Weights of a small GPT-style language model, trained from scratch on English Wikipedia: untied embeddings, 844M tokens.
MLP neurons of a small language model. Each row is named by its layer, matrix (up: input weights; down: output weights) and neuron, and shows model dimensions 0-95. Each number is 128 + 32 x the weight over its row's rms, rounded and kept within 0 to 255. Numbers have three digits each.
After each neuron's rows, "fires on" lists the tokens most often at its 100 highest values on Wikipedia text that the model never trained on.

L19.up183:070126124165146100144117108155128120110116147106120108098070128152243086152139139111093195156112089133137112111085148074074104172124110117133183077140130152144124112136106088095103089135110032137137145158085142184077144140108129095103130147090104181104182120158138072173120115147115111143
L19.down183:159169132144140115124089123171116175144137126115135126094136076069141069145113092099137132144163033130126174086153163154122125160099188109142122164158116145127131157168162141170182158096094185098179082134132138186119182077125093122171116177124186133156116103122109166113070122080098062206
fires on: "ing", "own", "ated", "an", "ed", " n"

L21.up1008:150173149159153096211120101120125153129098071138135158100173133090105167108120132112147147138114116149110113148124036107092144106159111084150125101074131116104128096114139143083129136190142173175105083115084210072124142078176135131107168106219142187100194106074133087151180117108076220096
L21.down1008:146107083117134180102121115120087102058071149129177151076127099167161141101121128199139153094144118135092134115134178115164160137200152162085155134107094131190163136125142166150120099145145142089118112130129184129129116145119131218090106160112156106132036172186102210136104187089142118084
fires on: "e", "t", "i", " de", "n", "oun"

L15.up138:052186147102115096071051123095109086177148078097148122134137076086133137169154103136101083146151140152123063151127222126107149149064095082119152069092186098115145133114116105137103151146142047109174178148087158140105174133100100130142113167132126108102181094132115121163203115091097175109
L15.down138:138098151076163147156115171148092082156075130101094175121074223125135178150163140124185119138108138127185148133107057028124150073155125104163055120161015094170131089203164113208112169122100174162128157041119154122118137159118166111091168107094146135157099142148123108101085130142126141105
fires on: "an", "t", "son", "ack", "g"

L15.up502:117094083123134097133116155146176136104112145094150107128173107187099130118210124128128232105116077142096152195077151132125170132146141040126139150124133131120090169145121141075103128154157191139109081168102154165141155130124156158112152135124117138150161160162164110120133104127120104159
L15.down502:181178063105151107117113064128095126204127094128125197110125129138163057117122159131130070124118151155144183122094078103142151112132054118117152131131165115196145083182133103194066096141109119155160112117122153147095088128116113177139135153142123184103125086081144152143115111078089112143
fires on: "u", "qu", "ot", "s", "il", "th"

L18.up407:168145132139144138151123130116169163063167121152164117168109171158061094121121099137028191138086112165119163143150111144140107086109104062127117096038207143135132105117124178174090134185155118161084166121106118051131126110128037129118136137150153124094180121169109092189148171111078171109
L18.down407:099141095085079137108099158102101078145101124075181116116173178147145170110171076138128092100121121105099094184094135139139109150156106119127116143057108110151194177134129126184124124129144125169095135055075154193179102106091151143066146104093077155122098152150123088057094141094139152090
fires on: "t", "w", "i", "ent", "ist"

L18.up891:072119120160117171100067084167205112125192137115114114080088133113171095153160116148160120162093153133044074142117151088098136136148110160096131084092145125090139112127127147145096168182067132159132145125116129129132134108141067104117111147176092148174180145105100161110114077109110111116
L18.down891:116107089159085082065135125108081131110168168123123086170155193185150151107109096112138127135101127141161137100134125127099082130026175146141119167126134181119166104154128125119177130112120089134177126152115116141103063108044186091147172148115146081071143126127139143127162124123108169145
fires on: "ing", "e", "ge", "end", "es"

L11.up408:133181137164125200144149132088146118088143065149138096171206076102136119103129130102164149159061168100131130172091179107091141122192050082065054115172164132146162159102137164148166144172158097099126136112072166169112093156137134119111107128151138150181118090170128137086103046091124152172
L11.down408:174127117115124079154080144131090170171133120176119166092099161115156093098114119122119124110158115156093148105145102095189145120064150124178179122095085096088130079165137076108146127064145129165136152106172125100119126152191129149119142125091141133076151178109133115177157181149116082085
fires on: "v", "ell", "is", "end", "es", "en"

L19.up598:188140105099192117123126110107167132130095129111078095176133104149106126117094111091150104092136144128105072070093091105160148187116189127099142093113121121129087155144101130164079126149168171174137130170180104165074117091164139129136127138155115156119180176178093138109145148118064121151
L19.down598:123102088174128140117129166154154113129090096186137133120082142128114104131186129200118066123110139103130096133134153192068117091097038154132157189123128099146205073195132135093163118166063095127139105208181195039170128175147158113106105143118087125097089150086171139117090089098125140168
fires on: "er", "r", "is", "on", "ing", "oy"

L15.up250:171112130074116164086049158135143134120081121120076130036092148038208116110133088096085151104086154124128094142133152115129156142106087103112122124147153169148143148167098156067132110129095071136132136133107166144096147116104176077142107138087152176151107082153079166111161114167126108128
L15.down250:110149096193097078201154062140134149133196124128182136169154109171112164112092099147181106180165109131090108151111081154112098118136182186081119107130165112051102095068057067156121146109129108109110134125137100106146177138167041126185107104132196085103146138157196070189105120126099150142
fires on: "ed", " (", ")", "in", "ated", "ing"

L11.up108:113138121130135125091154167117145115139070132086105112113097139072136141121150133153130086136137154111060115185109074175136141127130098091141140160183170128085188115120138060103114160210158116098166213160118125118126138119129128127130188107152142110082125139147105121119167103141095135094
L11.down108:111087159105080163088113107142148125156136151129105149093102124126099179134144146116090139093045120101140118069221148066069096105109156166148099098131060120146094170174116212179177148138108150131101088096079141172154148147159115124148117153143154086155160130113138149146073189166127075146
fires on: "t", "g", "ot", "op"

L12.up653:109147121131180157117091084051138113085049101125146117177160151104068115142118141102100146133139090138102143170099131103130107100140098099154132155167125152119132128085142157101100098198121157168108188098097119060124136144117074080155076121182142116090145133128157169152134135123157145164
L12.down653:087180154128100178166124134193158082110143153149142137146127107135128161119145071122107106166128148142117130143156118183146163108174150072056138157116158084095183122123120112128131129132072142123108059172109146158158108124106142136090154158173149066127086104126130141147077182140089142130
fires on: "ect", "e", "ul", "ar", "ant"

L8.up321:135101107116121101096129153089130125159125128183170093194180120088148155134137138121092170123119121129110144093118090117127108059073130100121076090208163156139136101152085094110166092176160124136114167153127153149070096105129121131124132108136138060155105190105093121046158132116090121097
L8.down321:143120142112089133194146137147147097131112121127108117087090128115135089166144106115172132108141143144100135105194147137131170122100134165106145140103131103170151136165161121153091165036111160158084067069137090193160173163162123175156112120199102123136122117136121184163146113119138155157
fires on: "ar", "ary", "ir", "ard", "ent"

L15.up954:135112113090119169147132105081135122117136113155126125178153146151132088145143122117108150139148128203157139141098115107091101175132173150086087114173133105110115122093122164080099084196127134116127131085099080042071118120110134158109100121153148085165160151093126118161144097150074085134
L15.down954:103156122119213092138111133106096185094086159118125115108125120097110155112148137152071131147128182130127080159089100174106173145119179088122109181133109094154157159162098093136125127126147146157144146165090207176165120178177120110169194122190203124131147159156150114139084120133130175155
fires on: "n", "e", "am", "ar", "o"

L19.up938:108111154170136159186141111048133117178060103135111176176164111073146078131140131122141114174132130153137106102096153136093176157138135141139129110081144126149167132133132074041089118104131139113141130130125151130194109128080154124099106082146089175104187163127196186148126157161085100122
L19.down938:101111210127141121112098115167129160118132132122137130146126123100144161124133116144147086122113041206051110143166090133147096133136082102154124127123110129171131140118123102186125110121125129101112087131078110163078101141102110154156087181123142152121160146118110079080120162124118058114
fires on: " in", "in", "o", "y", "un", "ward"

L15.up308:083161113146110162147128122114141085135101131106100084186174119103116169171130114177138142122162143148093098153139090125072133100128108123165127193129079155116128196117106166148168131168159091138130105073121080102077100131164143082126113108135103122140161181143114181126134150088069127097
L15.down308:131102132056144099129104116146104158084152114093136168165110106089107143114132155114130131155156198148125164152115133076099118085109165106114098102184159126151114119145156112105142177076088142098131081199164186135150111033126168103110133174170091169131177165060115151150143135090113156148
fires on: "p", "s", "ed", "op", "er", "f"

L19.up907:150143152070134085144136112110131065052117151107102107146143108132153069193140130092107150162104086186113168207135150126092164118176135111125128060143188162166159164114114129125109152170153128138139235137070125160144130142103115096129161120106133081091102127123163146196113165131079133157
L19.down907:098104128110129122160114097112150172163146121110147128171139091172156118134153161145190137147180104114146122106078125157135079115118124116159098169144123094078121135150092112137119101123127151082138098130132120112115153187101129188191199125181115119167134124150162107175087078130193122156
fires on: "ot", "ing", " s", " in", "on", " a"

L19.up302:121128155092146139098110121107142105140121131114163114187138172148125111177165054160084097115117140164084127118110045170096127162133162141139175097113117073056134154095180174144116087190127105161138151099091160094138143123124132104117078129175108140119134173186098185116124127049107138180
L19.down302:145082137111149126147083132115144086090103166134069137088120122131143103096132139115142122108135124133114094102161103147136175114103077129090159194113159162157161096156077099120116108157119098149150133126091154136117146188115104086108121129081153158136124110058204135136144173139180140183
fires on: "er", "ce", "r", " gr", "e"

L11.up989:122162175135058097103146147066166161105123075134149112111170154110104148145094097156145199166056150140175155168122132116102125172099151132123095153112155100134112111174119094133141198143127107154124138186095143117123205063151115145107148081139136081184094121098046144164126113176123092091
L11.down989:155156114136179159167150147151098103128110145112101124092112173143176110114153128051106115075135112134109117113118189139119083126090120182128106135149169119143132170079085155103119146149097139108142100104138154147102104185137199094148122143127090136076172115142207132099144145163107133122
fires on: "c", "ac", "ons", "ft", "ly", "igh"

L11.up237:104149110084123133158124133117128119102157128110130094126168176137142181141139104126101171140134085123083172171084110075110113135153163099087101120146121124176166128204103108171160113183109142092146198125124089111073154115144105129126131102220129192157118112097136145130095087094082124129
L11.down237:175078141121150171151164082088142103147139138093143136129106109081097073042109168094120107194088148107114103090120087171087162107120093159175185139162121124110145121037156166088102064121144145173120077117101174157128120133161120138123088096132129151085202179140141122154120108173143149103
fires on: "is", "ion", "u", "ot", "hn", "os"

L18.up311:188133125086192170154118102121114069083158152106123139131176112129111143143165166105075124136091096168118127182148093048115080101104075075170178151145151082159105159112144099108095124128165162147085192169178198147164137154181122089090135070164146093084154106072139127121159201154040140172
L18.down311:133067160139072128124149159182149194159150094149089163120127158129138077135123130056232182159127097118124105109128123089164207107099082105125095162116075124122105062158080112149255132171072145094108098201110076139128124088125161092175115157121067106132124158108119123126161093133206152144
fires on: " s", " a", " tr", " o", " c", " th"

L12.up779:110103124051188126144081114177128115193121136096138118153178123195178125170126137130087132094128106124066122097142136103148095120190209079138173082176081084139138159152188156124117135073134160147119131146141152115129163146198104101129160107141139115089147139126142146101127061120069129153
L12.down779:134129134167118146129140139066153116094078116090118123076116160079077112099114163159173151148042155125127072143100112119104143105133100143111121130130131168139106127093101138115137131168081079178148061129158132179126116162107117159059129130077151155181107107083083120181122190063162150112
fires on: "al", "th", "ter", "el", "re"

L11.up307:131143123111104145127151082109096099140123087172113146160147135192141113081143107154138148111142131158129100076115157127111192141097070061120087144059181129109122148152108140114042117129174118103129088106161126155128153146148115092113076133141119111126132155080133105220121106081046143121
L11.down307:121098113147087102163054157122129145122145123062136135165102072115161149106140149114154125090128150058151109141168166118126073128085104116155122177115106148051190128149140093068119083085116199157103147113126176179071149126089138168102134105136115180124155106153118111079113115185154158073
fires on: "ost", "os", "ong", "ell", "ater"

L12.up161:152099179117125118144136164178075096063087141149137072121097091130162150199161088096155159142134178128181144131127108123139132154115086121144076148139184080116169133173104108123157164136131140184093105108059191145135091118139117098113086026097126159194118209046097087142097164118097172146
L12.down161:093147134127117158114104049150169080168123100112111157101087200140086107097095144184062108107081114097069121122079140111138123121134145155136192101110073154113119104138099152155074182107121128167181123139158077097152164162071106127167140159070138118108156108128136113135153149090142090100
fires on: "or", "A", "ul", "r", "s", "ur"

L19.up328:099112146114152128120131089155112095145121094115159155105131102210161083140114091162071151122131144128153076110109114114085131099151150115146149113084088075182123187162156117101139129091187145140112135164099129128061152170110088097134119178111134137154165146088112166143180124096120158121
L19.down328:118089168079172161134138141078109130077104126150144157116164146105102142124101143107162186129113148160144145203104116124136116067149168055134123182140183165050088135118140135131102181103140075136091147134121088153146134144051134079094149083069131150123102170103121094165196145183165120139
fires on: "al", "ed", "t", "th", "v", " to"

L8.up530:126141105110114098202126138138141134142127193079076116092084119098191086114098108111126141111080194120120112096125147154124173154158094141113120144179131123140116108113147126114192114132113091133124156092179084143121119175170097151180157145123118126098119091177147104142121088168136113159
L8.down530:103173135169132146146141128123171156147132156138167137079110162179054185107181161129186157135055099142127095093107083128162128074185131115110131104123115137092107133153145122105098141127143180102225141110127138115151171111098090129110162169155136128139114077133072167123090132107089115070
fires on: "le", "is", "h", "x", "um", "us"

L18.up853:139167125148080137138132135098143117102154147127121122099129168211133077139116129107143142136132136142093158135121173125135145137109100127133110143146101088135149120129129154081199128117169119119153130079136128081094108101153152083153117124206122180159155100132094124191128166111095180157
L18.down853:129118074125143082119113109097156155085120158156126106142141095116159170136101178083102085161153152135186170088118151161076156106180133141133113128144137176130117096108154131164120089121080138126100188165098138145172149103092161151146179133094200131163134188134092118120124085162173120118
fires on: "es", "a", "ip", "im", "av"

L12.up98:103179131080128145110173104085093127129143156139156100099179175080168119113127086176128114135111196158154155166138182117048166144142123145146077088116196120074078095130121108156143165154163100133170090158138142103135107176160157153127054117160124074172088153095061150122112110090116103097
L12.down98:153136129164135134148093198118125097113126119119060088172061127134126117122140151134122155086094087127079092146069118118184127141117161127100186160140109144130136197129163136127124111138090173098082125093128109170140164078125129151134152104118135166067188172163191154121130077210129138147
fires on: "ag", "ac", "es", "form", "'", "c"

L18.up621:121170132115126205085105097151166125144110088092122119092136186205092115138139125097156120103136166115114117099136121082151104206141083120187104097182203124144109087148146148150056151126110083153112126126153155146170130102141096131122148126152119173128179134158060113121121076102112105108
L18.down621:157119065085088147144125122104118161157157168082094118127129105150120170134093114155112170094183095081227130126180133109110144141115138196100109186113134194086120098108128164109174121058091136141159090148136022136157116097105122149129174129132185091162145149118094111107116129117096115122
fires on: "e", "es", "s", "ts", "ion"

L18.up477:083125164113084186174118127120125129086166134122121125102155127134091102151127077130180183166094137163040131176096133088098129140130146124161173137118169095125130146163078150141159102154143101127170110175137131112091123129177107114102062071128104123146140159137098174164101161158104126139
L18.down477:176141103209144132142098140106122092157131150177106118115115132117166153112065183147154094101137145067162158158149121082121100128145095100123079146161115143094089101093156134078120178048125112113097082101139114078163145065109168133112172133119143130157132158101085133147170125148101188121
fires on: "p", "r", "m", "es", " Re", "f"

L15.up998:101118088138088211109188162146124138135112151121104127086142118104131161132173109119109106094112100147140072174068140101098158082162108125103192147143127169106156194091102118090107096174146098160217112094104157165053133144178106104109135175131118155153129120114116155154129131113125064090
L15.down998:111177123179150070136118105138094128108106127118112140161075118071123105134148155085136146144108157123084152160173170141135084106137201128154167078133107120162110113162149145190135178093089119134068124156140117110110143134170116153157097110162114123139151144164112143097110092162066122110
fires on: "ul", "g", "ad", "22", "b", "ow"

L19.up1002:119088134123129154113164151137096075103064151115080139079158085180136142231176124085063189129138128127100107136104112115104116175170116089109141133118109077122118089120113137093148110100152086123124099105128174112135119109081121060091113136164122199190123135128079093161163159182119106125
L19.down1002:175206159145128150186114134172121147192105135095094076102131140101089128087118169125190136143108052071149104156173101158128152132144139133056166094147108150126124139074123147107202166143093119136158131143134153109119161117193150204142143141122161118123135173079172129108067145112095120126
fires on: "ed", "o", "ing", "al", "."

L18.up99:159178161110131137104120128113146147126125155149113124089082135147173190144107091155113113144097165112133145064094220137127148165128191105186158121095170089170099173207143111060102136160137067169174140104162142167098156153129122117075133097127132139152157205198116108098106147103126153101
L18.down99:175090107113124104131165124145108129148135133131138132109145166154098135124094152160076144123118136106139056162150037170096113110132122128099111149103145128117132085179059080126111153096146115125136110169129167102142140102149141128136140080162100099075040118078142155120172069109139144131
fires on: "\n", " m", "ic", "ing", " ad", "is"

L21.up622:149130114137088073124190135061112086116175119101160072173133065057161123128144063086071154129173110165181158143124163124108109198117097109154147138116199066115120162170107152171095113121138078136110122135172155118146091137148093173109088105061117153153124090080102104149134197141113107185
L21.down622:094129193128125115202122134150157161122113094132124128087131093143133125121068130160129045112144135106125106164113134139155117129162099168146147106097064088160100106120122103157185093160129123166157152064152086112092162166123119106140101181139099109146224119128141131102164169122130141141
fires on: "or", "s", "an", "al", "ist", "man"

L11.up39:123124129042096147149140156174150138139096149085133144151105144148115077130099116141153122161131163170148108161118140088136149109146173087097133113127113069124154136090209138101108165112139096110130111108144104122155143123127119082142122171173140172151109153105081134145099113103063154150
L11.down39:150133123181151113125182119092146101131139132108101110128167095093132176129107141131067122144112102097170077083129169157114053101091097163128131146166214148090114131120152119159159126132114096161127136157103110130112144111059129187072163104108141070057157136189203151162102150125185047118
fires on: "es", "h", "e", "us", "a", "ow"

L18.up699:089196143161111110099068103086114109097192161144081190113083118126139091118133119167140114101119124128147142109100194106090140201161145079147136112086111131148111160060149097109131145157112126153099149173120143083097123129092116148107124129117123166171156106144157095171130113094097112130
L18.down699:167109124078137110147072127110115167124120079138118065142098175141109125180151098098078108102133065109152078099132152126183170131174146123107096150144098130151110134133113081174124164142140073107069133095132146109154116133165142110141075142150113056077185158116121111103100123114125134144
fires on: "on", "ru", "ug", "u", "er", "K"

L12.up46:156107117142166183187115111107086117106094116130150191134214119174085110151141140102083097149091108159122099155123118154059124092129126059127111142072167096120144196103149154125169146140147103137121161174169097121123132154166114101118092151150112149145095130057133142224122168133094122131
L12.down46:107085178140106112107110125130163149109119129169082081097077161110242144106084129128151117062127112123115174104115162139200164150154181149102099127174094137138143076126069185132110134135132139152135093096087157121091100087057101158123137080093137079135171091170137096060155139141153121125
fires on: "b", "e", "c", "g", "r", " b"

L21.up913:064132170128181176104139106160110113139084172146118111128086157077125129120194100120122152124167153163118125198104143070117097118149143092082169133180158172095161109181103085094142204157128146116116151099104146091107103147118149111048118104160106167141117127125126141126152142131122110151
L21.down913:140126031121129100150125149083096134087133098115195128161180147134124120164090145132184168155131144115120112121125142121099152110106134149089134115119166132128102160154165146153167103116076081111171103184150171121151071155130052106125122130181141103100186160149106081101090152147165123117
fires on: " N", " M", "d", "e", "im", "o"

L8.up661:149080103082130131103138159132165114109104135157140092184156124080118175138121114128155162107136118116107145135093059096192096147066137127083134063169121128148127123121123146140151135191116103182113170140093183094105098132152130142114117099164130071104130165156088128110092107084099186164
L8.down661:114148138143091133141076167100137135171121125088118126125132146149143070129177145112098097125125113136081110114115118067090111093136104109115133156126196093073126080197182160181125066072138191124132127052159133173178181132095108126174165131148117119146089088152168155136133154233131103116
fires on: "ar", "ir", "end", "fer", "ul", "ur"

L18.up681:082139116163163255154161122144195110132046096053130136122112128145125083096125118103115092115148119129075135097082118089126140169153146108159177135144141134117156101119101197097108106121155146153091116106150134137105173147183122068137136177147103137118151108175143194105112152160058068161
L18.down681:161152143087105128101063145117102138195138134165120152070124157155105110119202124205118129180098071166143141181151128069150173106122113087109164115156122075147075105119140072158136100128035089092142146116090145075135127075113100156157121079090121136113113087130127088167077156142073138110
fires on: " comp", "ul", "al", "b", "ing", "port"

L12.up600:128167141143189143156097148141132113137114108107096110130118134183137136096125160151204204108066187154034131132091181148087100100153130078131107130104098091101172195116144160159128163148184136129141170160141114147049174131142164130141140084177111137134095115175077093111110175093053186200
L12.down600:114157123171125136090120202130103121102099117131091107092159083108166114165144167088073161215190100160126095101124092128175125175101126184135112143109131098161156127115127105183127094074137172151103096134128153139148119149174092071096114130111090101083144168086183131114109130133145153125
fires on: "ur", "ver", "mer", "ore", "u"

L12.up182:107123113099107197161195125237191150123070142145108126118172114123103100166119140095130105137081123129104162175127101129180105111080128101162148064134168130110122103103144078112119119101105145165112146138101114062105129152126125123155132095157108154126107123101144090091099178122109103159
L12.down182:079085101133198139092089142082109105137119123095144090061072123131128156081140112121109143113187070134107133176141133097126209171117122139031136155146158111164143137137129173108115124166132103144113134132097144174189108136084184098116153025139118120139154121147086149059124139175164168106
fires on: "ic", "it", "ment", "ist"

L11.up903:131130123117144185163164139161136070173119112103122099170130108121145090189129121123117075083062172133127133114111161161068125141176149120172088117113094082110168201122125113154151120108146162134146068132127136085088141133146110121138135091165151138156147182106150129128089161092102146154
L11.down903:121133208079082095123118110104097123074122109080166159112102122109091167079133093135109164150128085162111109146085107109191102161071176123072153121176119127129058058153092102145186135078097114108120172144122118123162125135128107112096153165106132120097110133130153103132195126118117102085
fires on: "ed", "ent", "ber", "ord", "hed", "op"

L19.up386:132167147130135120119137091163113156106109151175144157117172122104124095176138101098054119137187095159118123186128115094123141120147168095089108051148150135038112103142131048109165158147134093107138201140129150110141097112140142113023138108203131183119138095159083130105186051165095137130
L19.down386:112143102153127109104156139044121062144119146104107111122151152189121192115119113123159167095138122097175173128118144159124168053172098122148112191142141185164156163078132178189106099139121126126116123119129107116121159075100104114151098101114186112095095101142145106141150141073145122145
fires on: "o", "a", "e", "oc", "ward", " "

L12.up3:140124134123095158123121105098122118151058119153175093160154093124159122188059126146091124080096117162094190137124157150111132140132125122149125153113060132159088111117119114092178101144168158132090133064125126125124114207171114178131109035091131111113158165134131159100174167193076082158
L12.down3:124105156121143166113181134140109099068196148110104132131093211143098099091198136168146133180189118138146146122113083106143099064132122116100157106087173140122168155175155165121142091078095130095163095145119192112153115121058127117123121215191115138107129148134098164146122088121148167113
fires on: "op", "os", "er", "ag"

L15.up201:118118161119122171146135128117063112136135090138133119163162115194122083158157132166113148172119122106131131167090108168108144096137194103109138096114147150163170200224132145122100133131180054165096139123162144090104120156165130127100097133069128069148122152092179148146139170150073153129
L15.down201:135161074156175114171130116165133141173105135126104126074112112102182179141129119114113104087083092128149182109111130092139171137127125131149114116167183132096115055124074146166140124157106183109133088137115109137111133100101124168117143150092097132101098142164100126117061170126149088098
fires on: "r", "ou", "f", "g", "ig", "c"

L18.up483:122097152127128194140111152139108091093119082106066163095163129189127062188113073089149080224123102145158083075111165135095113150187126108103115146126126128113141173149085132061059097181143101113200194091148185123152123172098107113099096099100133156106164171143114169146145101153115117153
L18.down483:132120140106155136112181111101154169174118146135162128117058101114172161106125122065106138117163146130115148093128119152132135151111111155161079058160083120179119117158155079171109143185114086138081086110150073139115152174150089095174163157095155178119137138251123137128156133174165117132
fires on: "in", "o", "A", "e", "ec", " the"

L21.up260:096177111147111115125166125107162174136111127141080125071109116153153112107118108106137103170053152111147115138125098184145162160086131160126132102125136103158165100123159117110119080163103055143054138156170158158126177219155089097119124143094135159122123103129094138094114148118129116116
L21.down260:142151111076162156145113172082145106117166170092129187118158130189122142170151116143125152048110098142142166162124120089106180098126196104132101087095092129108111071163142095157106152111142113100136147085122124162134194111105151111134087107138149130104148102153107128193159159181178123167
fires on: "um", " k", " le", "C", "le", "$"

L12.up577:192135162113085079162155089143114132041155160127163159148139107086180098190188151097067158104103152175130129148115105088122140137119114052155161129099145057133133100112103091132128127095156113130096122096111159078118111144158070120090126153113125200176089144078153092151137121169104094125
L12.down577:159111139153200150130131143146148097115103116155175084145160150094122185088146130066120177120171163128162115120103123162134108157122104109120100102157054122106090161141097181203187122136098148119128132092166193135152082082105122124170157101135129133145177146148085112136117167096131166147
fires on: "n", "s", "an", "en", "t"

L11.up741:133068149127110087108120152120119129109134133136103160159139134105159111137179089078122129104073156132122087135105088081172114132116127136135174144163118114141117100104106086078142173151113170149229191148093117131115106155114085157095111101151144116141135153146130173183171061123131078109
L11.down741:196143068122113153076140086137142092138119144101130113174094173171149154107082150140134122073141146125113147193136114154122156141151101132088086100081168146124132155114178186159139130106156111128107078099185157121112171083116166098150159137168095160133101111129154164094109178144128133117
fires on: "an", "l", "ch", "al", "in", "m"

L12.up538:192196130065110158136161148151080145166080146152124117144156131148128094146143114090126152088140081121085091121106062103147142148096139063112092092069137102150105120145108181117130135200096146175108192138137107133112163167107135128125159122154124108137074173187120133124160089104152126208
L12.down538:126095076086196127111089170124146101085094134181110080131122197079144146141125157137150130102166182127085183134096096102133128158107085136118152158117175147086153064114153128060098181052157057142084135112089098103125045173127163107101125147126142152216151127081095115151115132104127184094
fires on: "ist", "y", "ess", "it", "anc", "er"

L8.up325:128169125159132169169122127169146115096115128157141147160160139155108158115111130086142182176132131186144128157103104165167114131189118124110113126149187127167154143160120171145091084157136106149140144137111132133093126112093116134124124122254141080122109154175142099156086079059046110100
L8.down325:146129195140133080085156155047107104160124111037109084137116130072166153138113120164175174100137142086087108070114125078137120130088168127182152140143113134087160149094155111100098138085104097119111109146164146123088194176162163170137129130126112183093117138155111105145146225166180071070
fires on: "e", "pl", "is", "os", "ell"

L11.up224:180110106101109143131101185130148116132138149206138096178116129178102174098166123141120223088069121125119149113118188148129168181095116080060128168191139145094101146182093077113167172216166196072088171169068098147150187142128139153138160064168131139104124130117080074109205130135109139175
L11.down224:137163164127143108130122122188117142122099099088093142079087121155146088169123128115206156137151174158115091146135114098166119104145094185153147089113127087131118111087179134124124115037113145179153131078080137109064076114155101059126123171136123105098160119112170196122114121097139166115
fires on: "ver", "ted", "u", "qu", "ch", ")"

L11.up294:160090137128110108173086134125116110111089163148142132143170114126120133141144127108127112176106168122135071145128119173205100116147128133063145119163103141111175151119089151099145124177177166154184140177121103164166149185180129170100058092105128098139131156156092113126217094055153159108
L11.down294:103169130184145173070142156115118121196139145120082144069140121131121140179096115111142126071144078145148141123169165091120181139144085132187162138120137124106154114146150170145102177087150091169071096108147158193113148137114098126143178114133116189130112117104127129138080180129141070093
fires on: "ar", "l", "u", "an", "il"

L19.up199:187144157149142211101166129162182083067125156155102149149170119105092100112128125126129137105102105136129064168084168130139132129147097100123202119073120129130132159121109128118118169149234135133136066115079142177123162168172145174117112131110113145155119080113102093121213122073073090148
L19.down199:118110090159179107127088114116127114088130131110162181074137170111107163143111138065104112133112129123141152187114146134149048084124159180131062143126133185125096088088134135136094150128141135131144136107108166129154072147161069132130169109189164102177132200145165136116091115162094147094
fires on: "g", "b", "l", "if", "°", " D"

L19.up392:073080137152096159087060142098190106113131172139080124072081155164115145100080101099079154117084167163139107149145182083135113198147122098157152158128134129182116145149073158058129118138151143151096108099091152126112144121130119093150081156108120106145167127172086116146150121095052135118
L19.down392:145163147134129136130131128155183160141138102151111119119151109107094100185086084152210105156079110153191157145089106102171147134106114117144146128135096137083104116164176140122068112133170211115166069133159101104130140125156134159189146121099172130128101096093144119123121036123114130162
fires on: "ic", "i", "id", "iv", " in"

L11.up435:130144093113183192092144106107196092146125118068137133130128129120135108063124150139137106090065149140115119158123156137050120110153106124088133133071150154163157191150126188081132102179174104137115092130157109179148140218202124122187131162121139161174129131181147170127100077131105101140
L11.down435:120127141133071111165110132129090126133109098151113106135131155168123123189171089126171104153190116111132083072120104068177179109106106148174138076184134135070122076096110081149111165094087191138182194128071163121091118083070058076090094076140115131123159141102112140125181168151132131125
fires on: ":", "\n", "b", "ing"

L8.up427:118136136097183190149135119115105108140104128123106087136196127043144113126093130088138107207116157136090061131106139182169121116160135101051077086180083105149191130179102160200096137097116164111127157147089123099176134104160097162149121075118159120121152167195154129115062131100133180106
L8.down427:206199140148067099104081169151142144107131095135167129105067086150186120127145118125084123106142106094200192148126137046089097126162106124210195170169156096122102176150185123122111119150140129162115072128163140091098146136131146157110112126136103129107110135132097126158124153193115053202
fires on: "ear", "e", "k", "ar", "u"